From a checkpoint of a small transformer trained on Wikipedia.
Size: 8 layers, 8 heads of 64, MLP 2048 tanh GELU.
Architecture: learned positions, biases.
Training: a variant of Muon for these matrices, 901M tokens, 7660 steps.
MLP neurons of a small language model. Each row is named by its layer, matrix (up: input weights) and neuron, and shows model dimensions 218-313. Each number is 128 + 32 x the weight over its row's rms, rounded and kept within 0 to 255. Numbers have three digits each.
A block is one neuron, or neurons of one layer that tend to fire together. After each block is what it responds to, as a language model described it from the Wikipedia text at the highest values.

L2.up521:121146164151089131061088134183132203178165110130185156145190161174126116087202076082086159143061121065159119128103109140162141104093103147129057115117175082181118181108158108165085112128076189082124145145155070109121116120109165126091093153143125072118129111151103151162111107137103114084
L2.up843:117151071153170108102102104064108143134074137137127120153113173070102139103083098132097149137136151116085145145124162167105131070142149129144116132060066128135158123140171175177139137111128130096111161156107138107184144051128068095084161097125118134131160142183136138160134071113155140118
L2.up995:193125140151169108083161084088142127165096183126172159067176146139099079166157108095160176157108140048079175137147096084080161067108178157136132089104087107130138137094147153141122131160145121103161115139075091109104128106108138092072124195155141090163158135106130142145141142116189178206
L2.up1292:165106147156163134161084144127060133171174083161168175092113122111174119122104096137137109125106132119203159143101128112132082109203104130137177107156152117111123096117128125126112091146123109037097188140140089151143128107150182120115174136111154141102169148180127136079124132133080156111
L2.up1422:127098152123176106101114061136123100111087089149128134146160093135123155091098188140084158150169117146128125181095138156148142083088097135134125134102098104097153174089122103138101106148157165109113153146117145090143129141097176108158072146092131151117079076121154119063152162194117107130
L2.up1708:155118184148145151061175109137114151156104107139114181102157186113178174059104131177158151127103096101119118148114213119163082085123067132123089078112111121189146123139108117144136097066181137126111184176092118098131108121140099124096084149139150116080155126121133088146139112123101123133
L2.up1800:126174128124153140104101099174049115106151140137156116174144109133119121162109093092159099183156161130096139123167141112083075131100115119137199118116078152141166047098157163126134114205138140138138095106186106194173188093120128121058146104145153127140160099133149113122178146147132188070
L2.up1946:146093102111109182083145115116127118109104139138150103123106156108174175162152145153130108161136128099109135150118153163114152057116135108115098139067106152101216142135101163153124143099154165092131149146142142150115149159140106089085192149108085125108155122143107119122125091165151073116
Mid-word subword pieces

L2.up377:123093072178090102125137176119068186124188071103130099119129159186170115115077145167134103134066121140144074138135202128122098138175084170149114147069133156140121107128099148125180124127141141067119097114179128191164129147090084152073211096105066084181078120108123138125129102113126120169
L2.up402:115123101075141138130175104116161110138089135123104087182138137122079097057086099138052150181141131118102084141143121140178160157141152154127099157127116086107104124148114165122157164154127105140130125160127094152109082122120123160146198135154145102174144091096149138094160157194138106191
L2.up1100:086041060140142081140147142070156132143180079133103114095084152176159156146095128172154147080066133165151139060088138152170146107206124116179129137093157106086158127126101146136133162182183141124154160113134134224147074067124121172158174099136123161113104184132099149091082093093108183137
L2.up1275:178088112118102164174132106123120143085137128145083153161158143061130145085126182145126111113085121119116146116146070084190141114221126154067121097087071164122135170079110052122078176139130152083114130155102153139104122083143148075157111114193120125129138095057098119064114084128111119185
L2.up1329:109117103130130111152113091106102065121110129139115179120169106126200115127046137129157124147059074130099155100163184138119105152112085125221121098115188076104125109152091148129148212173093102104078133130151131124136114077063156074121156097114177129106124068136138187114152120058196151171
L2.up1475:075093044170105083121138131136087116131131125099133096148107119185112101079126175176076095107062083149115096114192161140164163119186132126148152148114133108104123137140096150105190181141172122086148134071147145179140119104082122092171171091079182099134098167106086140136156114111129113123
L2.up1885:116085118180150182168171130140153156108135126116098068194170121124129115051173165184096138109131152116077141141081105148098107071158130079125160157128181119117175150189131137109160147121155086068089099177097113129133111081130154142151148155112152162118142173099120131159156106076120113161
L2.up1911:172103158116120182131119171080135111145158168121130117142119133099110147109086083165079128142059100150136111172111127128188199145159172085155154139138133154137136133161171086129138143088138168121056153114081131106137099095094136140119154146160162100092044124119104153142108104187118153129
Title-final words

L4.up323:052095058157123151152178095109103176084165060177101124131085112176097159139136105162108152112101164142144121110088131148120191121161150141079155139109142129103114144119102124101137163133092079083134150110120114150151127162072113093129173075136144146139146183176126135191130095173134121135
Mid-title capitalized word starts

L3.up144:097042155114157185037105106103082127104144159128076160134118150139167154137158131112087154135187125096136099177116107068112123125073158168138110110088063136107136113167153123134148124110107163137244076097127078158089157051149131105101152132149105131137170128169132085112090140138158148148
L3.up482:102163106121144128101113132101116173114150121183087105112121185141126131125182163138134125231147093099123127188124238160174150135164091172122115131106078077113110119112116173122175129106094204096150171093147132120077102127080112136140020090122092135099167121166104145178096146084107151198
L3.up671:081140124113148180098115108108146105135136147154039102122141208096145153077160108098052085151159210059125157132146109123187129138139144133120225137108104128075151122169076087122145139137125156135167129127095097104120102102124195154151144113148118115114133147140125075104155126086167131108
L3.up686:146120136113143102145095112123096191111147175128104131126144147144132160135192118140083108134092120079147080133154114120140079148055157162136143136077180085109159123173111117134086127073113129097145097137112091105198188137193193120148154113118106153178138134184110112102130131090137130105
L3.up1469:109097170144148115076098146114116116170099224162097142168144186093128183096174177131070120074188198118161142088114124085146110163130171151140181055113068147138108070118086093178120146169160158141074137116136104130142097139106172153107153107153149121152158096155117103154152127109133150146
L3.up1512:137130152083147202092072152122101123169137120150149120129183146142173109173137083163070070084192182081178114142106154088125122149101192143140125165138085182123156122118050173160125111110086110144173183131045071106139122097165179085135183108152098114140151155150083114101128173083129134150
L3.up1891:149115132156155136091074195124091125066115109146087159133120139157126104156194139110132117154089140103189121036098087167164134157091097187129115060106146055162136131180144095151158120142115145107108143167154112120127175101104086120106137114083129137133161126152162110114113214120141117146
L3.up1999:154068145147101097121120069177172111168130115124100120208156181086114089080114160131137190152110148085134097103076117154165154077113140152186195176114144114093098142130147146160133102103109151100120158110100164113147189100113135142087083159104127119113114134126145106119160166093141127134
Noun after "the"

L2.up248:090157100119161112079054054122137119164166164121099183073122163090091097097095127156137122117166168159097126063066187131129082050188133114121120168112078064096123132071158128137094106212116100132131160079123121157172182142107159148116164159104130100109107137146127139119110076089193117161
L2.up716:161167128139131122182095091120104148092154172107114163107152103187120134125207128119122190126185144063129177129118122125163186079117160151078115148160126146126095160051091134124106110128088134154162149105080152145134142169082156191158119145188146165090068103121047144129151143095145141196
L2.up743:121150225115143118081122120100189139186118098087121146125105136125133159132135108107132127143170135104113107154156131094160127146117116096088149086093139113156110133056128105144086096158129121127128148173145165157125065145122151146137163133130104114112130119133134146111141127121187133141
L2.up971:109119134122153148052119143061141050105161146149163128148085127098131093152057111051123130115184099104121211146143099059120141122117104180096095125141120163096128123145110129126181140101122136110101112108045145208109162126066147143163156149138063101105143163156160138139061145130153190124
L2.up1199:132145184119119165115096194153119114124186089133144107171082163167182203122120190152166101176141128150110118155112188088128176101156136102134166158141141104126196147115108067096096142120138155136197155137071132149100105082087178091110084152147095158104150134091081144128125130146129129110
L2.up1298:138116172103087139038168101183159200141059096153139131186151138146137090134093153086095191193114127170082076152103115110146115106164084190132099067154109113130174154136136093117089140117088091150127186110100104156145077137140155086079159142113128109111075125215174146114129069107093154141
L2.up1527:104145156114113147134103087132155127182101198102092136124080159085149123134134181141157130095158142137124117075080118168173159164208141075151117100116106116077126083037079116097090113106099161198139125136109140126159157089100119127112136099165075087100140121108116138173157163119135133098
L2.up1596:080104115073123196120127146127100143187135139184091054103099151074095087104093160159139143125115132086082131103142121127133113136094122168103127138052104102078155221119119142178154125124104160136148117084140152140145177160165110123130118162129046175117139102147151086128136116116111134147
Mid-word verb fragments

L3.up151:159102129192131127137091170125094142151111089182129121109144069202170136098139065174139093089156108042128133117123148126088131147124109090121123096124079062119143132138157112144088070121066124129087092161167134117096152179125144208103106150113123171178106170129142111116124154110148177153
L3.up376:146096124148158144165115049158085138183124089149133190169168136104097155161110113157132130127144130094141104101178153097087101077151130155151087100099130104162143159104164133175111112122041141077132165105118148171146159074174164151128135150123145144101161078101129120113127139109108136141
L3.up798:102124163120170138192083137093133065132119119128127133150099133113137139132082092161119098130115066184088154161109079191172160151146128120212118163123174123147144133092154089099101129104120120114151147153130133152202118127158135064095160137123132191108139163145088064127074066113155159122
L3.up819:137110115159115101121136132126088146127084109108167127141174115159141111188159062118172157108060127103141150134152146148188121128105148196122174082109180110065146123114137174094127155104151157085157116131125167134112104172065148147140133130090157117144121119164137193129120109136083141138
L3.up1170:126128095107134175140144110159095104121154177181096081209113115074090219133098133100161116089099130119121119112159171169123093165136122114133157121160125158133089176170093109092116092127109156132159193158120151133134130152124130138127151123145097106117161119091120142093134149104119128135
L3.up1440:110119182145110172155140146117137107098105131107095081156133157145145138134108189112084119133137106133141116133144141139113062149127061149156165160136117149164163102112125098117147095100168092017129144162118129090107145135078109123109140129154115110093177112125093103131141115178157163165
L3.up1625:188102104182104114124135148132111150167097101131097138139133127072152170094151186160134151110107113110197142143086115122195110081107103101113126167131116182117110164065158095171146119075118151093099138100056141083075078116090065117084134141110106134054090065147160117147163134141119127097
L3.up1788:109161161156167159110105143103101166114121105083145204157094096096203156158122188170115156066120100120164169101122151125175086149109093154159174089058175059151136116110159124134094120135143115116107161146069096164131129116102152108146176152132168112027166117122150095126178108172119058120
Word-completing fragments

L3.up23:088106050071114157159117180138141110132148160119118080090172156148143145039108108122168160097100089085109143112154176104122093068179147137120030155112105185081107070133094140141119077155148133161156129085120051124170177115135121096113100107146165146097083074130120167175076081149143099083
L3.up192:130151116132162157065118103138144087160137122127180156145135151197100113069136124074134219140119127121201197154122076173151121119100115123165106116112087149153132103205089119148118108121096066169127092105188135072136113114111164094131104129149125146099193160111069116143160126147132135134
L3.up274:075103111166148144103130109069124216111177138139161132064107189172137112176092110129197182106104104081120132136093082124134137129130079095098142140157129140111175102104095115137137167143140055120166122097094101151178150065157127096139140105111125094104091115114148149125194199131152150119
L3.up786:050063107137167190118162162074137120135179182066135157146128131124163127161094134177106100106070175149116118132121132122111189076144146115108120098152087112127075128132142129131056105131118110132118169124164139104109190097165132129127139107104151148151066197091060186172122145113123121105
L3.up1257:094126087171082096162117142085158094093158099137133162117136155133107125150113169103126157130108133086115145119139098125120153112113129072107152186192086169089131128108095114122130123130121072112155095065135098099160124140144135109182059146082110122155120155122118147229153104170130149116
L3.up1757:173160083145069118113114086081172114153113079130121150160101118132142140121163169092160115071096141213127148127144141116174152130156098098142148205081149128184138115167115132141147065131105122148159158117147143143109115191131137121165105173147147202125122151121094077130189145106106124107
L3.up1928:092171117140119137101177157109095103178105128123113168176078117185098127148086138143123136144107126171086154127142090124157133061204076142110164104168096161173163110127122065154129091119160064082140146170125136135140110103126180124165160130117161143150075188125159157206159135105113126132
L3.up2013:109133178070107124127155159097109121121149128136161179130076139142161131147139067092132147179160156100104102168135105126152100069100120109147103181142152166161159048142150152149075139162175075160130141095156123102135138137141063078153144162139188093167115135115153137127127072162169147075
Foreign-name word pieces

L4.up543:150159123136147102134155196147122184173140125164091150153161093133129134149079149124158164135133184080130166135121076141184118101095161123106144133065122138089131146184150078137119194162163138137135189159095074109136166127178094179178089127130136167162124146082128149086198185145144125092
Head noun after determiner

L2.up969:130178148122127125143113151095153119127118149097156141062118108180126137092130091116104139084088121195159163132166117103082140078140137075177132169138108122166113126162120140091101139120133081170168180100105091123150152121135108130056073099150137125144104104118126127148154136129108102118
L2.up1487:106132096135089151164152118111183161111191135137081118167109189118201122173122125136122161108071149097093135125164114175107168139128106130080103112152090137102081172110109158073157162049082116147118162146151117138146207182170158090088149153116113142093117163106121186045159135136082182100
L2.up1537:122190074180124156136095123112163142136147130132154169105092066177145130119116160093078112029051053148124151062141132132053080104079118125110057129181140095102133121141100129141119139151143164160129188165184172105143172155140145121094111120121089150150136184126090157090150112129180102131
L2.up1563:175171084129136080105126114157178115179110139120152143115183133197147152096079164091153172055164137136146124116148109150138171004110086114196094092149174132124133133118175112105108115144133110133140087102078150150136124116119148095117059111170148141125146127084126165149118109150121155103
L2.up1614:137226145229136143120132215121162149136101137123150172128078153115126120138078088148146151106176128118143130121145106139175151136128069148122062164147097096200073090169066158135102146135114128193181206105110073108131089066119138127149122120141168129195153084067131161100134133158112147120
L2.up1883:138105140153049164119108160155148082119066135142122100078062099159136132118145099101138111125188085161150152155180142145155175050090154101149074154200083143109144140129143115106117098116120109163157140094109124167140168141117142125155096141090192159101097142093119129136159117144094138149
L2.up1975:125163181130112123121099112122157130095151114101150195155152127126091163144163118156094130135089104177128131146143066116154183065120084087157104083150077110129087159190091081160123109129112141169146122115120159131114127160083146081064105120148123174132077128120123133143107121066080111185
L2.up2013:104131111164137102157174168133162074167120125093192127112129089176150093079161090188187104105141135106066135113134134194127114173134159090135120178157084127162137136156077109146131075166108146175096180131161144100130115117132107160146062154071137150153074162070129155190220171149132118111
Inner pieces of proper names

L3.up303:106092077109073132088112151124144137163134109122157101120107172158103140120124140100128126159109098196127120164152194091151140112174133109145142107157065165148082178074164173114134148135115088106141122056112109123127203141159148161164141088112115153116121064130137159094099131159152081141
L3.up407:154060095160122140077103195081194117144146109101162172086150174185094150111071184157210162140095128121140134111110155162126103124165150126173110138140096133131144108094106108092137137157147124077125147054120088143118134141107157136096169072110114122132123146138096206083131139109118106112
L3.up439:092124052118150083113130151089090146105114134119116140128133157166134153177115118111109108162125165136124111144162155151136115157048125209089148120129099123156129144132108117154102119099145080133134138162143182056110187126139123112162084182076147162157091088155137140141111108077160158157
L3.up643:117071071099172154162168130122093151104157156158145110071101124153119090193125148098085151102144112089176137114152145082188160143160125138133107137142156156148119145138118093072104104137104115131232116086220116135147127200175096148142117081156056130109124168143225096114078179086110111154
L3.up650:110020070129144132106131120112122145132119118159136090147151125168135144107107178130104086121078129146120051100082194096118138136186122156111139134111120069109105136130109162145177156137162096076058090034109103160144138108154160201094138124083153108171107150147112173115117127092148100165
L3.up1096:145085091085105124118100171091187154193131079181120119092127071207139092100122142114150130150074082158146102095135172100144137112152135188089156159126056121107126099105139168122137162170116085093076099129150093152124130053060136151158163101164115129122106157122095176120134087114115187078
L3.up1661:119063120144145080122116163098126152136125120166148073110150062218104107070100189136153145126074077074108103124139052153130106133150131196116179096088191116133168131174086148145106111124145126158131053112118136171166129075147179106125113114066169114153072152130158144168094094056118056124
L3.up2014:063141117130129127162198131099144187093171098162154142085154135156137166085123137172104135143094116068122142138136110088159164154169147137157112093125204131138047153082127140107137131117110054128141101170183163157124107176133205116103153121092068108174177171189110172170170092122170121173
Mid-title words in names

L4.up1161:042144124099176133113128145086151139157084129136111181111148087171138116193133114162108082144163113109098173111138125167102177134132121141119077118132170103083105184105169138095150100124085114118143106116090082154142153151156115130120202166156137112123082134120118111145202136157122145148
Passive past participles

L2.up3:140070145100152156091163122101129100139117121233054108138154129144149168122156105147068173114157140089102083169100144124138112143081158102185123088128100086158189091101136125155141086168147124166131122114069145074138106157150165124129094118163089080143213202130131121087120125097142104165
L2.up313:056104171115097089089145179138101102049140126165187197107099138127201111095121160114106139171142142065125097156114091097174159112132092107116143067102165120116160116161111146079145112118146119131197219151146126151123118091140134124118092113115112104119115147156110172077101100043166127127
L2.up467:132154155121143170059180129106102111088109128118128140080095103114213145158177154158111146113120180088122173143088151156125108108098088148101159127059080082076129131142128118145038097119182174041145121114168163097137120112144138170163163098106140126153129106085078122155096157121129146135
L2.up559:120157102113138093100102086179101124105144097145148134164181148086128140162153184108090117182124110103148157190145122111130171123152106205168110121098173062156139150128135114137169133113129161106133172196071094091147182146163124143135163176159123118155125175176107122141107121157158153132
L2.up1133:164191158127132122075089076097118118128124153116109092144165110053085141116142133139137127142164188082095150178102120102084116128060094219105203087062123167088133129124112146099118114100125128132180139108099149083127158103091188064157132073075090083129137115132088145127140182144145147114
L2.up1344:147121141088146150133075115146084132152173177139118145150120180094156130209141116120066086050140176060182111108106146145115065092112120164134193182100161092114157117129140124102149131147147156109175135056106130118153147092152172142191101188181120151183120180155114164098171123107135161111
L2.up1564:150126122129095169141160093189086147172128142152054163122152157129180133133118123131107092127144170048145178120126070156166088176148131127149147106160116125121155112150146119074156143110077086133091131120088148116183113099114154101147120146179149102166127119071101115157156106131222163115
L2.up1876:135120125139169169076124136212136149081173019117105148116166162192147144112091134093139101134108157174196152075127128111168149117074149142100225132125080118137116182137101107106092102140141219097130116170112102098103167146069170092092142104130114118133124128120185150135090212114101083168
Word after a determiner

L4.up726:117091127117129143088098129116099141166097100139166102170080154136147097111092115142161162173098081156017120132094139088149181102162125099164155177122127122108115134102152156131199124177141161117135116104161037187109122118141108124145077097129138126114110081128186150060110142068174129149
Mid-word continuation pieces

L4.up1145:160128118115204132139176158081134099113105110125152129128145145128102206128155115180163113063099116150155140111086116086175107141167114055151125184108111150161098062156082190154161119093117107148147142068100132143153131191166140166104062107132107155107109097118125155131117147125095075095
Given-name tokens before surnames

L3.up300:112117126097077102104106158142065075137116083142112157129131121109118139094116118119109145122155142111169158134122148171123108109089193106134144173137102142136184148121120149150077110087126126067151169151096112106165134196134134114100139157150155106188098105191146143051103173168126165146
L3.up719:192142105126093155081077107127116120129143099084171170119090205172119153103124114061152081104125107068155126141147131113086158160192096158155121137117113199154163138137103151133202101179131122097157120066108119190144172070151154133159113201131064084132157136159120125146163129144140156111
L3.up1175:115088109182129173141120139106064132158128128094122120121128142166109119090168086090111111161083175103084128197124139171118160139206131119113151127104138090122153164130166107139157112103126127110155197161111124217112231124155119183107127149150111136069123122118073125109155147118146138159
L3.up1302:094139118113183160184153159037183096097137109156075171164066155089127124147111131130136094105105126164161153161169127077146102100139154154135121111095127088151147113152151085111139144149142143131106142130183070122131140141146115083110163106115160147108141129098132189109105148145189132110
L3.up1394:189090099101087104062062068139113181085124118120093092167129108087135087139154098120128126139142114094092119116126124109117162165118137158115030147084143108143137099151097137097182146139153045065098125180141115195090125076130176100127166118134095086148215156126174121146067141149051096118
L3.up1427:065137174151119139134097054112094106147125136125118145142125113084106090113082141122183121090113110167117126146195114117108117170159115137130137118108087118111121095090137152090164055150161084146117101094122052172055144170126101169010095079144154141134129182087188139189148089128139167124
L3.up1441:142138135160118106099086172160110156132089120136141094163139145107119094131101121099163095173159160146096118151129116172128155091170151144125073101089161113108124131148135106123143118112133135142108105143101093126135128113172117108171226089122113140110098153159083154184115177074098160139
L3.up1787:172054145140112169122161157098127125072132141102076059129180148171112078079110136102153082132100061172085154171116158131093134110085100142154082124135137119109102123140133102107167172176140135117093118134111095167134119118078117092170162173190116216140111140139107111198098120136061117035
Mid-word subword fragments